Weights of a small transformer language model: LayerNorm before each block.
MLP neurons of a small language model. Each row is named by its layer, matrix (down: output weights) and neuron, and shows model dimensions 128-223. Each number is 500 + 40 x the weight over its row's rms, rounded and kept within 0 to 999. Numbers have three digits each.
After each neuron's rows, "fires before" lists the tokens most often just after its 100 highest values on Wikipedia text that the model never trained on.

L4.down177:485502466503457490465538563541441465479513415546515512526565415483546540467439520477562445521502571457505491477456525491487483560469501494497474509510512567510514526503561567504445503520527551489529566489536464503441462479423497408501479591488537588483477491524537446531490447534527469469
fires before: "|", "-", "\n"

L4.down584:556494475475526490565468459476518483468496544449464535510539439483456557527548483431506484583462505489474463437500519572457517454458549537493477517535516502429479523555491486390495462467449557503555429506491496502484593482470524519573495519506481555526470485544509504478463513477458527534
fires before: "\n", "---|---|---|---|", "-", "N"

L6.down701:477492525501506438576587464499452546461461496551548493512522471480495520446502456511509502516505491490570429503544544569481435439451485517538489530521507460455557486519537498472502489481482496444574511539518570458437484519465447528514567506480440499549531473510461485510492530558508476452
fires before: "-", "\n"

L12.down124:530420505505524481475447508543514548479583484438505563456500555497505499485418545507528472428533447519527476472551511494540483587481441496476578454462434377496562473497585472472527449468549468550465506480527553458497488486505492510464481514543573493472406456515490504539509497495455495569
fires before: "y", "ic", "ies", "tion", "te", "tic"

L12.down505:504550465480536561475473492463521547443511507486541543521524563502554491478518539596516510384477531488536511512453514521465541511532466543552443564515527468491450515476463466514564496467519470503425444506465567490564422545509517503482543547473455537490530542522462492512557498494540539406
fires before: "k", " |", "ish", "king", "ent", "d"

L4.down33:521558466499505468528528495474433493492527571518539515528567423489544485531445532491451508537485483543486470523457461473473492543499492565499441401450490504543522518525468574462528556461460453539506479506512482444536512529450472487516491561480481482456456535506413519529498403600441466534
fires before: "\n", "t"

L4.down863:457510505538615459561463512480533438449445487473537505475559469501517500439566558496550474569552493514485534540407483543416505513470394524514498540596551453534517513490530507470509478510408460499504518498424508513550519543483468555479516419472525570462478454427492521513510469551497517465
fires before: "ment", "el", "r", "u", "our", "ul"

L6.down220:486424464444528389529561521444415525489484530473481410504495510509486504455529433477579511371504498495464479489504510537500470492449519531579515524484491450537484481472516581533461514462514512497514522491537539480508520475491465581482415560527484485501509441506492483422503496565510574501
fires before: "ed", "ment", "ing", "s"

L5.down329:517471527476472465491529558543426517492467486449523566609560436421549544510506518476556563504482516498514574460567495554500506422486519482482461558495447540516463546481488513472461506533518517459504536484457450515449463468525440531447542493519472461467484523555586494467490444520555463510
fires before: "\n", "ci", "ice"

L12.down447:526497484547492509558395506508543424422493516511481502479463492430497460487471466537490551423546562350516512513492494500562565472490511510439541486550479483534520588550512606453479521519511555547553590509556438603550469459514471500500467449528499610563516407473435563457489473477443498543
fires before: "s", " by", " to", " of", "pe"

L6.down100:483479550521543503452451449561545493459446491486495554492477459559465593526599496453549434462515515565469537512498493536540534486522524497490452507557457521519470447465480456508532519550481554487489577492507453529486541515520506445551503429500432496587549470462510468565488518531459491511
fires before: "s", "S", "d", " 19", " 18", "to"

L4.down182:492468537510506476555472539509517506462599512546560532517482453505490535462508445522429517455514528415494498494561505550499488486490521479427506512545427528535489562480513503471449498646508530543422537435538561451497493492450503439488459416543557495490533512499526507441542426495471506543
fires before: "s", "st", "n", "et", "d", "S"

L12.down930:464471476507547465516509463559474454505523487496556478507511493489590533510493522476534461328529550535521342507527474455462513570510478437517484519485484518501525491495541499490529472522502481526520448542463537568518511479482427495412481633472550476504474524458510503550569412472492508596
fires before: "==", "===", "=", "A", "The", "-"

L7.down856:502500420502540455500511485532414548441502510515554539465446472504480555469506489429516505506491504539447455518529474503526508465504544504555537504507599496546398556412538582495524438537501495506520537507411492535402494499483460465479554496497521474493532398570517558496502466546467525487
fires before: "al", "if", "ing", "ed", "ation", "s"

L7.down498:439470499541497485441467492555476514504546539515556569483479512490490455593565494432424516458502510463507557495494518499522597444507527443433469464506480480465485500576504490515508553550529430481498464526460453506487516485500537459488512549531456496496499456524530473477555552452417472494
fires before: "s", "t"

L6.down445:490489521437580472484525505525522472411491572523493477524506550455556455477469479484540508488538548436487481516505482519538539541456547556517533523516572474494452562538538582551463457477558485524528521557512482557491514501455508534520461564522467535433513519546520523582522454500539441437
fires before: "\n", "ip", " He", "==", "ver"

L6.down797:513416607497476563445456454471447539540513435541540523480536505522557496488544549465471510515454497524483495507549510545455453544455534518477439507476530439533567459516579442493509508443428535493448471559541546468466506562496539482493501514563475533566452530538502456464543528433511529536
fires before: "-", "\n", "y", "ic", "t", "ation"

L12.down513:460575503521444522495500520442530495443465579506499453464465570506511453495537508445456514449440535451528388503492521501509441485449535490435465483532584496465488486485520482492544527592478521481473493498547479532528511508416526454441502622490504505462500512496509456428521625473506481496
fires before: " |"

L4.down568:590431491452524466518560503456509500450494543516537461456559542525600506493515479497455526441544533470438459468512485504503446566485494528458493480550459452478540520503467534482518524542481497547475492505571544495478491515529485507391550547485474521491501517467564526437481495532495418475
fires before: "\n"

L5.down944:584461529457505506459453522498451515528566539519513447558568447519520517498541502502476515483496521519509475521486491487523417552500509561513525505519571542486480550473503512441530502544497484537551515472485478520442511530539505429454597471514405551429492529537550580498534400514536433487
fires before: "\n"

L5.down382:599491509538491456507552500532528498471471453515475557549513473530553406491498471461540512405480552543504518544524514463602512500494468503573446478461494514540449587512516512441496502522485547460571526527503558584524489425497408434495474446523460540572495477532494548527522508469427460468
fires before: "\n", " ", " 0", " 4", " 2"

L12.down54:463444502561550571530479488484487462514559510449529503520382525602582533563500557471471501458468505453460487524396500541470491455493467537431451497543527484476522446502524436547459439561459510549477483527491491485583500536457467500530424506531510418499499514454478447483485534421492508472
fires before: "."

L10.down927:504480435532549457540499561549470412530510524535503557473537510488503453483510439564513461601400477499503466526534609515531537533487508542529533525487469497501453560556513525489431530424497551479513483490512469579499542481571497492503499490510455553445550539554499554505579485539435482431
fires before: "s", "es", "ing", "ed", " to"

L5.down222:452501539532551471514571423486499485560452507502465473563484430479545516517501496506456489505473453546527467445524561514524498555457507546488494500512446473558519466517507523452509503591436491595435507475481466504422504509477470508493490416412495562513468497560571518504474439457511517468
fires before: " the", " in", " by", " ", " with"

L12.down77:451460540488514450532457510480489502462515470500466498491579539514481510499535435490541554380491440525516502516528558469511482441521569467549493503473483451582398398513451509519526527518516518495575571501482424511482446460512469473504449563561486453517515535449445542511546503467544526475
fires before: "ed", "ing", " of", "s"

L7.down335:498517482503473511547507408488483474469505522493523433471549496494570529516461425523426467483552495551477409440543497502491438475503470576547544457482447458531487425575484515474457514549514532451549480553473540475488413556559436505465487535490486492490504472537558556564536504443511478473
fires before: "===", "==", "The", "In", "P", "S"

L2.down903:499506472571416450542547519512543500510424504431524526502567453435564469445546498533482531429465482545515458568520472554568537501546537501502443506558565500513489500484530580508482514467501526472535391548435545551525487547433551435471522447461572523498504537500609470417505433510498450488
fires before: "\n", "t", "tion", "e"

L2.down865:544483560505467543528526512496481572489468506560502469537518422540564389482540569587523541510498491478495483567478549546487483532483575498526516450481454497510591464497489501513439489508474532559486542496504434522402468514514473419495575444503517474461568459458453531487465499466463465453
fires before: "\n", "ical"

L2.down507:507508550543440451458555446455497576548465429536516536585468536576568542494533548462517485451494441536456582504495484554527477537491531489541494565534494450467493437545483549524455450440517473501470484580460475419452451483473460501533452511451531528582512512470572519482556483463520502451
fires before: "ed", "ing", " to", " by"

L6.down880:562526505499582490541528504482490472522515542586463477502498497506516533440478476555528530450521480468582479577501509496560485553510598539507469456522534446505448515557530490457535553555485605487446528485515504525506395459565419482455557488487506489454497450497515541490494447514476481499
fires before: "\n", " The", "5", " It", " He"

L4.down59:520471474508493471516508489484436557543519525551538453529576421500594513515457535488545573523495523511490464556508452455514462478431555496477515488487514601568492481529444574451534513516544532494488500470509504477477520490531513494499453530414470556457425544576539520533480448569515463478
fires before: "\n", "mmer"

L6.down10:477450497481508446493510507519515441485442559529527445490451457429436530510493530473479438457486486496413461478523483584482429509535533478497469512458470534470513521509502473504492473422477551538490464586496513515507524544476546530452528497490492544480536535568480537464467477528503556495
fires before: "\n", "---|---|---|---|", "ce"

L5.down65:547510530466463483505530536526476497468527508613454479513520519451541515567523518541413489420482499425509520570513484523535537539458486494445495552536540577428534508505514528521503571408517540520490502516522529475513566440453488487485464518458561507484420545505535518550435542559441448438
fires before: "\n"

L5.down187:452458480489528468495509486515532466519496430475532483600468541521602485489479545498437537458498539535493474468458452488471498542507488533515473521501506549550483470517486534487510465480541493501585523484502495463561479523498553471518491485456497508546593581557522411556491524480472574448
fires before: "s", ",", "\n", "ed"

L5.down1007:507511476557524542461480494474501482517463558543528517507524506537528399450565488521518610473526582430482444464533527503455500451506507444425496539598492515536527507499553522461550528557551510484452476558468462498499487455522475537495516503431504494476540550421528501536536488596436516473
fires before: "s", "t"

L3.down544:469557562487489558483503501511489546463516415478531502508536537480441549460549505513474516470462453543438565507440474537483544509474615464565522452543500476510465462487536467473531560535505472540556529483462523607582430440471510523525449558481472497537500542500408463555499505468534523496
fires before: "s", "ion", "d", "ed", "is", "ent"

L4.down776:494523490517490471535568449461508535465428469535457493568490422451529462453520550537574518493569507437465468482522489499586431471440536537601479524472456427519509534472526523515546439578399545519513496494535471435462514529442461460481525504561489511437506539504470491549548484505536520455
fires before: "\n"

L2.down1008:567456529507527493505508533466463478554457481579510502555460393550505511519558511477530568505548484526552523532507532659526543456536526501510444507434513465447482527515455515597500424483496467466514478517487482507480506461539506526524492511499421456528510533539452498488481499487484452505
fires before: "\n", "th", "ed", "ing"

L5.down757:545466555532497395470498547519441435508544503490503579515517457488532511452471514529534479489591490429588548515499461521483477469475538461589593485420498466502536524562573498474496490537512485515531503540497493492500411535532509520448504562522542457457499446543446440551495443517483473473
fires before: "\n", "s", "pen", "p", "en"

L5.down669:579537469475495447522621488476467501483497480456492543525551500506519514503512534564566487477484566455470496511543535484489466511566524495549495511512524457453483489519526487471522498545490597543507502540465500485559538523484535477458499596559448529448575470580529433432437452539473440482
fires before: "\n"

L4.down525:530541530520466540441511432510443501521483587512495490523499507488537486498493506486511466418604500487554473457465512503501491515547478519522460501417576511612476471539576532516482597485537494466573568472513564418510481484527482518499423539537510510492446441560524526535492473468467531429
fires before: "===", "==", "S", "20", "E"

L5.down302:597493510494417550546470488569539511452451452435533514574541537450617544453541487473447489435586496547481467539494503532532476467499537472538498444471460525469507525512505482408484458508487518515521567527488484471585484500501508502473532521477534534456613548525543506441499396575489520448
fires before: "\n", ".", ","

L5.down293:566505512399560501513555513523464493548493557485481518554568491474556509511491533533485446457537526477531494512568527547588472520531522547502503486564484436458473544492551516430459471483489533486525495561554510499501524507553519481474493549460446539425477558579566622484506466550513477461
fires before: "\n"

L10.down2:470514487490439483576573447554496505472572504442506570514466492459549471440427563540475524505510546456495366510453533441545517525508463485494494523518531450523475486397453542490493478554553465526480560454533556495468450504499461520571488424511529525488548522529556507497482517419511572480
fires before: "y", "ic", "n"

L12.down422:479479487530398491475578545548506528559485501537490485467489463445478498453557487491523502549490481535595447550579440466434487494472498479543522472488497556566587460537537462508478491447573604477547494532434489448480451479482535512441508479515560505538479462530532455505472450532531532482
fires before: "s", " of"

L7.down748:476477521500401471515465504540480490575485487530544464538569507558493499517567515484491503502512447485503473507545488513480526488473589541471491488540514487448517491489549512505481417531488519440468499433482588480525551483469480515551509532516495490510454507392587522520456527567471525543
fires before: " States", "y", "ate", "tten", "ic", "st"

L4.down755:560496467462542486487546479511492545535520538482537502485525358458529436567445497424509577477433512514574498513544457439576456553480490487538546489422473521516506514519470586478575470468433528481488457482462516491492506510479500441539551505496395471465499510589623560495520436536519446481
fires before: "\n", "y", "ic", "i"

L6.down330:489491508459473481493556446523512509515442487539505522547529489512631503490477501485529503396514577486550448453535493491561470521465442524523500530476546520514554462489531484545496580533423509532478502495432475479450494487523490520515501531496524510428538493503574477502529518550553568610
fires before: "\n", " The", " It", " In"

L4.down850:519481576462550509515494555471430519512444513526517557496549486441542540545589477571510551506526460539487524618550584530488526493495529543497552477426516512471527543458505507506469494548530519477506484461523497521437477501529445481519494468510524573417467572445496521497548465455547494498
fires before: "\n", " "

L6.down661:521501493574454473518526477493546524496489478511523484527482480426503496456490513538477508439608497476497492478472512492511535488465484470557460574499484515618471492483502539458530461482469537593506541519507542487496476529428491503493504557478498515461427565545516475477449454534530563501
fires before: "-", "\n", "ang", "20"

L5.down278:582511443520561484534455479531487542509476467483504503570469583462525559466558531430447461543484513534444542555448574460471486532512402489467484506476530472482429548434468481472489528558506480428542536515525574540522464522493480461535541449443461496477438456440511517515526467426527457521
fires before: "|", "\n", "-", " |", "."

L10.down218:514525465454468450505489465403505533473490505446477447544442571485483542516453509479527509480500500520465523511479506483513478466507509503516500534509567511451583511513498513580383455491516514533537486564490569550538483458524545504454547532518497462456571483532516454530394490529458519466
fires before: "ing", "ed", "king", "ating", "ated"

L5.down256:563520526469485531524522471445501524495500505461523568533523483422569500523459458519510554484531572594546483495576487549562542466558547523485545436482415459533514556465515476509558522416572519429473506465443439454505484476485458458500472481511499460462517466474491549539508467535555494510
fires before: "\n"

L12.down106:500506464545435548534448506504504512508500532499455462513450526447511394461454470546481464419484496492534453543523521492465508559502458503439580443502485492421494472506550550476505499433456541445554512505519500503571532561491611466486488465467529463510490500415465493531515515481541561544
fires before: "s", " of", "to", "tor", "me", "tic"

L5.down625:435519552554473468465511540528483527457509514514575564580530513480525485497512485455519523436461582503509456471503499468465522459440484500482526498479524484490453488493541489478438440502464419455512491617450469510486486462533524457469450513492504606442471439518458489457514446531536483496
fires before: " ", "\n", " |", " Re"

L10.down35:520479541454492441465503529457533520463505492540475551488503535544488475411514508579427422481565440500453425548534440520490534470545537474523501482502501523555543470478469485490426519423486529465463535517548499513495522627504476409513489644493536546545504558445552397512497521498485487515
fires before: " |", "-", "\n", "lu"

L4.down481:509424581522453474567584487553526541506506486518464510481514535531546512544416502545520514514531566476553520527582531554525575510426555491440509439495494515484458443437564459501465529493440480453555508469474466496411520417494456503486544482545508534536515527520529489436550470433476560501
fires before: " |", ")", " of", " from", " had"

L6.down540:570548564457491509446603501525492482533469499504516525542502514559635504475398389518512449413514544544501510502495485483472510498540553494556453438500507569505564555547511502453512515484505471500501490546500467430473520460528454473539496508547541485460497516537505383522474428543507547522
fires before: "\n", "|"

L5.down720:523445509534494568480510448459473475479536501506514547534482461515525448502512442485497475534544493507455497474509556524487452460506434503440531541464509504539479504448552573468474559491522496462405465565560484566553450519460443420512527446457532556527555535496486415371558475480515500510
fires before: "n", "o", "t"

L6.down49:471573489513464530517526521530507495466433508451458497488561489480547474531494502443395497557499518444491515521492509545478471506526480542546516549504530517517510503474438562525540501517457522569464543505437560506442571411499472492457530416607491512513539544465554459481546506506505554442
fires before: "y", "n", "t", "ce", "in", "al"

L4.down593:497495379487445534493443551532530515538529477471463451500523536500506518523467445487513527485507370524466515443550551586440455550560485482495545512507454512513517598437539486490449452546526532545452515480469483449565491557482512417554454538479490454483510485501477438455487505458538584573
fires before: "%", " |", " ("

L12.down1016:575514464517522509502563513536423503483560501556448486441499492550482544528534508473449467590495497455449452463476513481475487484516458509483441526526452456522580541482539456515496474502512506486500572450503441493476532512447497471472512625506479500543542502530533483526528514476520500512
fires before: "|", "'", "us"

L2.down712:544454443518538493466444493543472520538507495507481470562436461529540536488480536548361455394378582487495527540580518514484458516513507532454525504475514527522483544538546549458498468480535532460512531560467517481503494527521581503456516467447506423516539424424538508449493538430445484540
fires before: "-", "|", "i", "ri", "o", "e"

L3.down884:474521540531474550477502502500453547456484513536536503447528454552482516526491497385509496498510519505515503448479496502517541563468542454404534482506488515545513500550498497540567507470482446563469491520477498548475480498421479438522449549458541499503450515480460512528574554492501527441
fires before: "s", "d", "e", "man", "ing", "w"

L4.down690:546490553495471558497504426526458490531468503504486503517528481452609478543505463505520484384455557478502505483570499488488499550537494552463516528532488504485526605522438511424480475462523534496477481481470506483542428527503468439441533539487436505502528490514546534525480438537542538513
fires before: "\n", "-", " and"

L12.down253:464487553474492512514499483531447579484546479481453474598553509563523541477466415569552518538478549541503449535583490410533504452520515452459489519549545392464502485550466438525563486509504551517498490475491534530535556512448478478496523446464585482474483429517502521473511462465554438500
fires before: "5", "3", "6", "en", "9", "8"

L5.down983:523559462596485491543479442485530511547489503601526501515470436449523435467534556552502552541551490436503499534538541484491483449509524489517486479488499416553477530495422523530552496471477519452553477420527542508584531454506476450460457495473437549407453526490528501499467494501531493458
fires before: "\n", " a", " the", " ", "la"

L6.down983:549450537514453438482482433541494519510439521559553513508494507504511554541490515468512551494512528455514490480513508496525519520479511535468474580473442644593545519532496529476423456551526518487490514516519476502465481464481490443438535516535550543506545428482542485519548440506485437523
fires before: "-", "\n", "|"

L10.down499:507537585504485474480539484578499552481476435531454478582470461582485489466493510570515464562513547503519407452493481497510481523499497521486487520570469425520487540426537485469461485474563539495502470575509516410525494518513476542489492578469475473480533564483528514521505523556519538473
fires before: "6", "2", "0", "5", "7", "3"

L6.down637:509466479481468499464566498429492487503531486459475468436579474540462528431499513505429512367520477458441529489495476556409463534498510503478489509559548505530539567463452512408527482475553490594522502490498442558552531486531528444485495570520497533511472520463598442520486507598424489485
fires before: "s", "sh"

L3.down646:462455524469507578473474489481424437465474517492507536516500444517501533488479477473470498536539521470461444515486519489481530504499491567525430518476493485498546490459592500515475519504412492525454535447443521507546412480473611513528529439492541545481511527471493435502482500541462518462
fires before: "ic", "ute", "ist", "or", "ra", "o"

L5.down351:512521527499483522526498486591481452544510467484487506447515450520493508487470496506495458446459509488511479526541502516494554578379432427608562466513474541494539522482538483469527492536542484524449450548427476540471576563508465512465517433432466576494491539567553550561545483557533462470
fires before: ".", ",", " and", "s", " to"

L3.down319:452542433505520524505446478443453475480448534476504472525452448446520546519539441489480441504508502511512501437519523501429555509508600502418494493474540470546438455535531446508539533507418534494495530498549481431545475550503468440521444515490508499520483543468493494456522547491495582458
fires before: "ent", "ment", "est", "act", " It", "ian"

L4.down303:517486562516496517475532499491521502457460457495554474522476562518511428553511500521551483489516489522551449490522528542400461531517461504527477502526461459499501495512541468454504490495472484435548541552446495497528393439508508462496571486463516434502540483492460479524519496493588534524
fires before: "\n", "."

L7.down353:453480481394433503501469439494517434510521475508596446524500433455526482500530492556593523480487509501498505509453555450539459529487531524469448537516543525551481454499532408526487524528503556517511493544509474463407479588525418498502460520466525561442544556499532514434521440445567459493
fires before: "\n", "-"

L5.down702:493507533519518560463519512527470498510415560518484489518530549516544543458539490512463473406472406517429501455469566471466470488519459479471442518533558488484411480431528515507508493503492529532485532509487475463548559450501519538423451566491474533463454445509436515460522441469527505475
fires before: "\n", " |", "|", "-"

L3.down683:489509480487507507446479566543483492466496510526553552448487518503427481485487490482470475460575479529506489486557587583542437494556479489530491534508501569468549519429546417457482525533516493424547475462365456476513491519490557487576532464430499538474520422523542488516482568479584556536
fires before: ")", " |", " (", "s", "st"

L6.down395:416463515548462523495514516540454486556499536505418451477495497490522475468453432504515465489460432519541551502573520519484433442498452536489511439513472483563409548462525492488483469470526487410549442479518538597547542545432497446457462480561441523480497438508502482500505504581559543491
fires before: " |", "e", "ed", ":", "ing"

L6.down866:441556427503546496513545511503489504530571528467508499504483485482574506430489486493458451556501554456474456483535444539450540506469487592553504437499542503505565481523541490498452484536484458526566498517462516440578424493524466441472498541524429486459521499498515554479483530524504449475
fires before: " |", ".", "th", "ough", ":", "at"

L5.down499:483447426514574507480574528485524510501514553490546493576506470467442588429519454522477482499467496508515537468552497512495503512506541478520503516429500518514473425494488601495531458513538494531577418469539523470544537448474505536578552500559505495470509478540442480492496390486525497494
fires before: "s", "ck", ".", "ed"

L5.down119:553466480458537489470536573499509492449537551478459530497601457472536445496488484520505521459576509469518514597467489521462492506469626551594523467545558438488473521476509520477522514495481472467483512502500469550477447472553463525416495538456440525500502543559545569479621473519472543442
fires before: "\n", " The", " In", " This", " It", " He"

L2.down596:564432554494571501467593445488434467469544526420506459468437488517549536513543483506510427494522499486419376519522474495515564476545507428537434536491514510461432522521486438488557475446422489481521503532498559567499554474469474580578554495469448547502486553433503539536496516526469501472
fires before: "\n", "The", "-"

L4.down963:558487489537508544448480517473440504456505580425486508480518492466487509523506480559552507449538484491472576440533489483456450458560434466464501503512415469482460493566520487495420549494516490552518366562532522509595527514564429439521495462498517540535479552516486520536524523605442475471
fires before: "d", "s", "n", " |", "er", "ed"

L10.down993:566467511490523533496529538533443569478493519483414609456478484561490488483480471525539550569478461503470402503472457445478510425524580448527486483544491447476557516535543433486513520528522531514477546553419513465555483580525518514456474511508474451497515491472493513440434527456546514581
fires before: "2", "1", "5", "4", "8", "3"

L12.down901:545502549521492447514494409528507437502539524613486540529583503494524493472483477566566486477487533558513381525475505462494509503449527517453491500491472495526447484505502462539517518458524618491488429507470448495544468520500425556570445524562522533538440430498543560495485543470506508568
fires before: "5", "2", "6", "1", "8", "0"

L12.down13:449598463519572515486476432467505471405552512498542480515489558500565481526508513482429489409486463495491440501427510487515495507470474502445461545482521483483500493526463561498462542590495537522370518512505434480512462453454472537470456510498422523417480533471504512478533580459528417439
fires before: " |"

L2.down491:564517473469477548513485465566537579515532452435453489513512392511486533564462483533524523484498521466531525533514469516495493509492523473516526528406518497509470479529439505522417533462507526497568475479515508511456573488440458542505515459482464485523474520547566469450489385494509421495
fires before: "s", "ed", "ic", "ur", "ide", "is"

L7.down520:556513490540492499476436442393551477479451503457422487525501503534462512493539490526486442490436532472557536560489550543433555501429419458513497511493476495453532514477540513493502527508476481510523486479463438529496521452506535521520509522497458615486506568552519499515437424524532510558
fires before: ";", " |", "l", "'", "N", "w"

L6.down824:471443553494463510477473476449540486491524497532485492594500491540554482444477512470454515525600445496476422507457547497515492490498476462457458498487547545484538523526496501460459496483451522523486480488413431544514499512472492552538497447484454513544486527545590634514547502512533551547
fires before: "\n", "-", "The", " that", " in"

L5.down516:497567606521506468509450505511538467555450416470486525525483480458520423504471522528486486412521490490439475487526534518564479492434490517500580502456521521458563544440480508491499464477456411445572473542479567525526446501479484454514469436530536600475535454567522478610453452532470481515
fires before: ",", " |", "\n", ".", " United", "'"

L12.down517:450460495504431580502461454538530467514504478526512478502473451482522526467506524480424517299511426480482532517463499541549552504529498583536486493530534547510506498549495557503516447565516522465470513574450499482442468399467483450491524532472481466515465436492498521550550480487518494520
fires before: ",", " a", " the", "s"

L6.down730:527504466519493480463518523511434520545502436474509532476539519485442556485478470405490515428516554512517514512495479507524473498501514468510495522504547532484500563562494475382537400552570459510464535487455487483428501498499556507519501599468474496545535451468566489512529503546469489484
fires before: "s", "ci"

L4.down365:490490496467477486482490516535428514374522488498510512449421528452461511438554543495519580527440492527449467520539531533486526456463471516522537539464489537459431508515514433535500464480475464491550474536541588497558493483524537444483405495474499528481498520549477569437554473503472494530
fires before: "\n", "=="

L10.down561:472498447556542453499506489543506460450549412547538516516463513487494546491512460462439516500468578503579495569521488407446540540391487488591540503548522512495518445527494460493490547494477537503535493528501513437554402398493469544490509551501501553508521438465507508531458485428473535477
fires before: "s", "y", "t", "il", "se", "ttle"

L10.down754:417508525543555551522472543460485526447599494495534489475470516484502459548506517447491579442525481472452534433458538541516520472492560506441508528509568493456475495517483537537472483542532555580507444516504504487482457497491496452446507499502474414524483568392497547442503571506540477428
fires before: " |"

L3.down166:581506427541534481530454532472481535495475531398505565517431480581507580445567564483512462512487476462502516430492542518467515543556558462489507585498470497466504435559524494517468467505476532497504502520539430536453503459486547461468538524487495510525494463469494439510554572472474473584
fires before: "y", "x", "ly", "ed", "ach"

L2.down406:530455508534507455467470517513526512472424557478499608494462482417560459534571502529542575535511531450491544517512484506537535516491495466485435483474472549469495567456414422499496443487479555522484474533480558471546485486541484465501491559489460533492494519500516487488537471460482502478
fires before: "\n", "The", " that"